Part of a small language model's weights.
Size: 12 heads of 32, MLP 1536 GELU, vocabulary 8192, 23.4M parameters.
Architecture: LayerNorm before each block, learned positions, no biases in attention or MLP, tied embeddings, normalized queries and keys.
Training: a variant of Adam for these matrices, 1150M tokens.
MLP neurons of a small language model. Each row is named by its layer, matrix (up: input weights) and neuron, and shows model dimensions 0-127. Each number is 128 + 24 x the weight over its row's rms, rounded and kept within 0 to 255. Numbers have three digits each.
A block is one neuron, or neurons of one layer that tend to fire together. After each block is what it responds to, as a language model described it from the Wikipedia text at the highest values.

L2.up536:133120141156113147106088139159124132116171133123117104121101159132154181118103154132143102145113138101120159117081146101086139096141139156161148090139134176135119144124165084122092115106103113147142116130104138069164134127141176132084120121119133107136157141142130088121131129128173147129159096154173129094153124092115110105139163116119149143113109116117140144086167114174100145086112
Mid-word consonant fragments

L2.up308:115121119125083134150107115125101114134161121168173117105130112093141112160110104120123108144123164128179144153112134150155125146208158114149122128141076110129121156138129151112080087079141140126141128108149137095133129111132113099145148106124137120134146118122075136129122117095149108123112148157087085141090105165131117111128086127177152097125118118124170118173121103134152114144143
Digits inside table numbers

L8.up363:136164148156086070187136109132093176098156157162093174124127126165127166127099098107150102104158175169147098117125139082088133116147163160120149114112100157130127143131131143131163133133159123159165141136124153134121119135118092117129156128148080170171160149145131080143155123075155101115103145177116120128107137185121130116135090157149132132169138123146128129139145111129118139114118
L8.up539:117164111174144135136152132118125122117164152174101132093147143118087166125117126156161134118150109120111102133144090141117176107173119081108202148162093150095090126142179063138099150123140132150172158131168125097168085142135177134161115108168075153158109132084092178131123143109115122118117147125132089177143154153158155126148117107149127144110113114118112104112134117156156110113134
L8.up710:103129113157100121175149075159125127106151134131136119124109186130108141130147121165155172134148128128097124139107118147124127078122139148105172156179106130106165176124124119087148168118111139152130130132105130096138105106144141131128119149169077164124109167086115115135148138085134129121142119149128121110159143146090129132132125124138209161125123123139151119110143157158135123123131
L8.up1267:109166140153127145152123101132115125105126114120146130151124149125098103158137098134119180138162135148098133115130134157169144067127138112088145147105125168124157137152129136087143103100120114121135127122099124106165135142109156190081150143113126145101094110128141176140157146145107142112106099155109080135150163109082149152179157129152129108111146106143111111114113127146132106083123
Decimal fraction digits

L7.up52:123129096120103125119144110125154122130110147139196116110168097153152138159122143105116183108150175108084129104141124120131117114171129123141133113193079143145099105148137171130121132109126069139132152141114121186134176180106086115116136108134075083092119137116125113160138132137144092119140149095119123130116146126099101101155094146120109126162132110142154122118132141088105157179135
L7.up331:119150147163158113171160132117132126110137172138153145105145050120173154181106124178098148099105174122131134117114150095100115087123110156097157071124128151109133137138171107073158137117115111141152168135164089129167119132124140118175129089139099103087081118102123180108102110108146136108108123142153143107115096107121153130108114101145156120117137118120117119098161120151119153121143
L7.up385:133192097158128132085135121175086147130123154169084132140148103142116100155148160171105143130128129151115148093116129113126170124111139149165099147109136119157123080133105152130101124111110122139108165152103150151108088093104097087120141123176100164106117106113123114128085186125110124109115140147156124129142145125135167118160149122105099133103167123109140098107141118169101149144132
L7.up422:110135135172127141142136133167169153108145145128111110151178131128110083100084191160157141107124127120103164099093175136118102134152150163112118109154129123146107128132162145161136144136108108149098192141168135123107114156121118139141082138128095125098112137152112108118117167106115069105128158189101057097155147111104105082139135130142096127143178094132096126105096149128116145133122
L7.up576:132146155164074160154120120171138142115149120124112115170172130151151140105156111131120154149160154105113166147134135106136181091132122115159124118101129143123143126116140160094142130106121158156114144165094124146131181138117120085085112118126120098123145140116122134131089171100135120119164100142123112117136111129125114124146146093119114124117139145144105155111145127129099163081135
L7.up673:093070154130123129117111149138127090087119111148125097106082123162110113102131125171144146100127169055108137105126149100098149120114163112144152151159162170125107086182120149133131137070100092115081126153121134108115154110107141108123118129149150104123105136163125150121134117163183138114122114170135140131168093131120133171138145077132163141120157179160108144143111135130096159128123
L7.up696:147107116145081152114124092170174120151166135092110123122112121125149143154123117167132105134145163136149171109110118100142161147161166149166126142191107161095134125128115110113125135134103095127095158149073142137133106100081096115100141108098112151098126125133127145133111142081138099118137099148139145117160088123117163116161128121123116114147130154085106168125088159155120147154140
L7.up848:119150085125121100123148103180144147161127164108109109163158094098123133127115175146108168103150091144090095119121131098129128094146135129130142093092100153119123162117126160152169150120119124110134142137127132185080128106132156110096099134143097142113142144103124158126123124123116098114086129139166111128141116083124177118152119171125116127157146136109131115089099156111111151112143
L7.up876:121110115175150124142103127147112162126146141134136120136127061158101144140100172175113119110165108111125140149129118117110112128136147127140145130111083141128144099142144133134159166100124101121128136111091146190113149170157103115116132125146124099116149102151125127162111146106125122120124152114214142116148092087129143102147113101073096127133131130149121118138119166137107143109118
L7.up1051:141121129132131141121097149162167172128139152158156121158116113141164066137120129133094147165154154109108153151137113124083108108146116112141136118144122141136124101142148152173082128131114094123119151139111178107132135142131109076114141107189070105107118182133123122142152109115149074113127120172175126124107123108105115145146140122084130100160122125151103111110099145137102131114127
L7.up1061:159141172174163130156147131109136104143132149129141161114145108129125118150124143165149085107146162100151163123119087114129177145135158130116108119126122135176142170162123133133131150101105140143080176151094154150107127108099132097128123093152117143114080096135106150142129171140138123145121117122164095135164113111100176184155135121096132133140107147140161113102118179146149131147127
L7.up1152:143088112133159121137135118144116118137159120155098119136116153204159158138126144156160126113144160095137142100109103151104134123194123160150131160112119122141089080174143147092087134114105120144152163149110165139127131137146128122113140142119119159107165110082141111132122107128105112114120117160172134141143149098145128096181113137116095119147188167159151123123102151139078140165116
L7.up1165:143119101166151148116144143158131104130148119170148107116154126145163115127082109156148141099124161125125168143118163126092140112133160161085125073154091155126135126144137148172118112136122110140063152174107124154147134141141055114124098125117104162114100181103118129133088142136146106115150093134116131116158136148146140150151134115147101128118146103161131109119082127161104145112121
L7.up1337:125138142168129147173149144157129106136097143140109177146156122113147109126123153128153144096150132145105143126109115097126126131174097139072092159154158167154125154157139169123127101119111168150132149162145182172183142129107082167099137115139110142131134151126101144172124188061132106127134142123143130099108116138111176143126108121169155121125157102157081152114086139152113130102118
L7.up1347:140144152183134125115124111126153172096125135163145192185132138188106131137094128164155121101125166150146149155115136117097139171143152118134158147127154139154116153162113125123085151095125088118106148146165137154129110096157128140096110126132139138094120123136145114148106144084112126114164121160179110098090179122121120130139124113161152122149148082133112126135100131119134116133168
L7.up1417:133148143122154122115097125133112100135147176151146146116131098196125150126174076132160168087104143122098127087139140092108135092124184091103105164166104154137138147176162138143165159110148130098097154134136142090148098144121161086071081106131092146110134127134169143120126160109149139117138175158121114108113138140131118141138074115142145119123164122144092128127132149110119169102140
Word-start fragments after punctuation

L7.up29:127127126156094101115151114147131092079174082165151116114137152104125102139077129129124171115151112132078144156109081165096084127167170143086137137110113111120180164161189177127132112101149159116186163160115135128120133138165132157094125126124137140134111098085091120159137095091174138119130157130137121179114082154108114113164131177104156111152131140138117127172115114102128149104126
L7.up318:115162158121116127149130135109086134125106115139158156093088137146109106141103081124162117140128106106161107181100140143121137100156150134113143145105127177122177173141119106129142132147120104125118156165156153157116102121119104126088108136151079125110097131139146142128165138111159123134145118137083113107134097141122116128168176135139157124159108156182111100148116168111152146128150
L7.up431:121142137106132151113062128113121152108137137154100125103177159130104115126124120116128127143168147148130119125094117129127124129165172140116060138137119135209143148117159110115112112140113140127142155128093138176149116151150145141082124110146065169110139167106074137160140188123112139132126058137170117153116144107114141120097191163149153141119094120131138084101111112129102120100164
L7.up483:105103146106141140085145148141102088131124137158109130121105145116097123144090160129122101103125160105143188145089136121076122143110115135125160141138066133103162188170126149083138111124114118149157125171147157130171109141125093126116140111144141141122131161131101114113158132139147118103128148113144118150109110094098096111108087132111091135148167130174107114122145140136153108151150
L7.up606:129157140119118150130107144102118146128118141155138178120134136133092128113094093164119143144092090137097112152135125115092154116137122124172149104130129068124139122119121142118198128162091131129117136146147179131166111114084119125074130137142150151192153103158137178115115113144162117118156135145119119155124122124092146115157098123140150161146146099083163113111133107093159159125090
L7.up744:115106185100068116105112154129157103102133153119101120124091135170151095157112143152146078093149115101112118102156137138161103145148136138156148129122092112133189188117126112152135132140127116164122120149102112159121093152146173087122157106112085155136138159128162099120120124131180120118140191173148121147142127105089101163111136147163105140126118088155109117141145166140114125131119
L7.up844:154135083114119087083146162124101091123130137116132137143112190096122124162126138128189152123171162116093124125133117138106097115138132105122110110109145134129119123158115092128115154149138164116117169135132117100158092152148171101091152118138099142131115137098108140154156137101169130117150177155141099152062147108130111120134136122128125134154147088087080152165066143110139194095142
L7.up910:121161144118151109116147122153152150150135109120151126119121124114101115100132146130163138151099127132144143099118101156108171133123166100108120158150092117152151198122145145093146184100122104126153153119166132124108103138101094099102097106176119170139136171119085122132151163094122112107129127173140129131108128149080117145085125151125170117119133138104140133134113112124140136143130
L7.up924:109121162179141134132129136107090119097095142126162109139156119113118110117104139150151105145144116100084089104132110141131136124140162145153121118124099117111108123132095151141144123115129107114170160115126145121177141101115100095154146138080121154089164182117168151167170157127120165104137111134092150166134112147094166129183142160141171116112157130121129117126098133185160140151123
L7.up928:123132179164099145168166117095154114161187138157133118126141141152141115160123107119170138165118093111092089146106126147108173101141133150092127099127136140129162141102139099066107150158136107143105147135130181107155126101160109118147128103170120112140124143103138113172143136134146144123125162150152130095154144144129132140138130132169137145108104113133128146103112148134123098147157
L7.up993:113134108164132143116153092100130089147162107159157121108120148157093129131085147117110135167149143136105112115135141112079164095163155143125176126173116169158129146129112101120141122143145165155154160149148137150126096165136128119181157113183108123135118122105137160136151127122150122146129131177147152137133081076111102116106128150116166119194127084154151134109108159141129171127180
L7.up1067:128141160112123160141132121106172121095164157154104105108117168132116153109111127132165197097132101108116110082069141141133145166174165122108100105090099185151154188120160080156129144154115134152112164147128153156153063123181148119157088140158061134123159150122127074181145145105132125129118173135078128114163135143119134096111133101114124130186094127126125163140094125121105078123167
L7.up1124:108128069105103120160125091095146125081142150179153096096140179125094143101143108127150142140110139137152167116107141103113132059149192111117117119145083141128162132160147144059141107122143168115159143154166095136156149167115135115148128150136065150137109111106118127145094117139158140138177137168160116141167136097118103112113131107109116155092124162126137125093111091129139145100130
L7.up1242:117139124152098107122116068115115111112159139165164073129147102142138134157120104146136141145098169141159129144138117119102092099150114120118161158126137109164175126106152120120154113140118171133144132163161207099113121126164090145138131133128094116166125127130154117121095088135172119115167117121169125154108081085150091099137154147113134117137094114146083113122166145145149117126108
L7.up1344:141123169121119110177107146129121113087153104157182127135150146128122125135117109124159148169150082151165130110102140113094110104140144096100146111145127128115175185131116115142156120127156160126121137132129135137114142166120144146095140099187094147152111099098100125178105144100133134115107125119180124128122158154106157147141116144146147127146108135122147122104108134106153121143138
L7.up1447:145157125110089130155132092126146172087134134123156109131125133135113120169090117136140120158154103119120114127144141145121117099145142128121140149128141153139143132148143124116098174114173162097131164122123104119104111144142141150166101104133078125127155150094097119175164155135134168114098151196190140133182074117117130154133171135129095138186096113130165111113109150134120136097130
Table header cell separators

L8.up663:106129123125104177094144132088098126135138140165110076153134096140138083128123103128153167130143092135096124152114127074141168137142118146108124084150128159159120138126159143161100101112137116132124166141099109142134129110143123165106114080189103125088112141123139115142163122110086116121140128110117117108157148102141129093151143133095137140171148151142117120144113122135099171072120
L8.up789:115103119131123136142127104135114149143118123130107149149138076105170101184083106133139116113141144153079072127162123084118150124154149130134138165129071154093114139154137103107082139121118118139128176134093116161125092105121139130115100148111117107120117099113136120112123132114142128102145115143187131145176125101141151140143138127107166144196147151150120118095120123151155175110089
L8.up1154:128133134113086155108160101116131124166133142109169127135153142163145122163119118136135140125149145121140092143161113116108137139175122126141111112133100123145118143077122142101122082105107099123120136157080106112114156116145135114132167106191140108102143154146143120170136146150116095119135176169150171114116117140062135106140139111163136104153136095173115105138107121132101150123109
L8.up1155:103143220124158153114163142170159139107109116141098116156140097175083107097087137169143137133129113147112144078126116119141129135166105148117143110095162181165116145109116099131127119135079091154136141140122125132131152111126145144085133111193082100075140135132111095127123138117111123115117148138174141082129125130148122151126121123125096093125113119106186132132107120112125157109141
Word piece after hyphen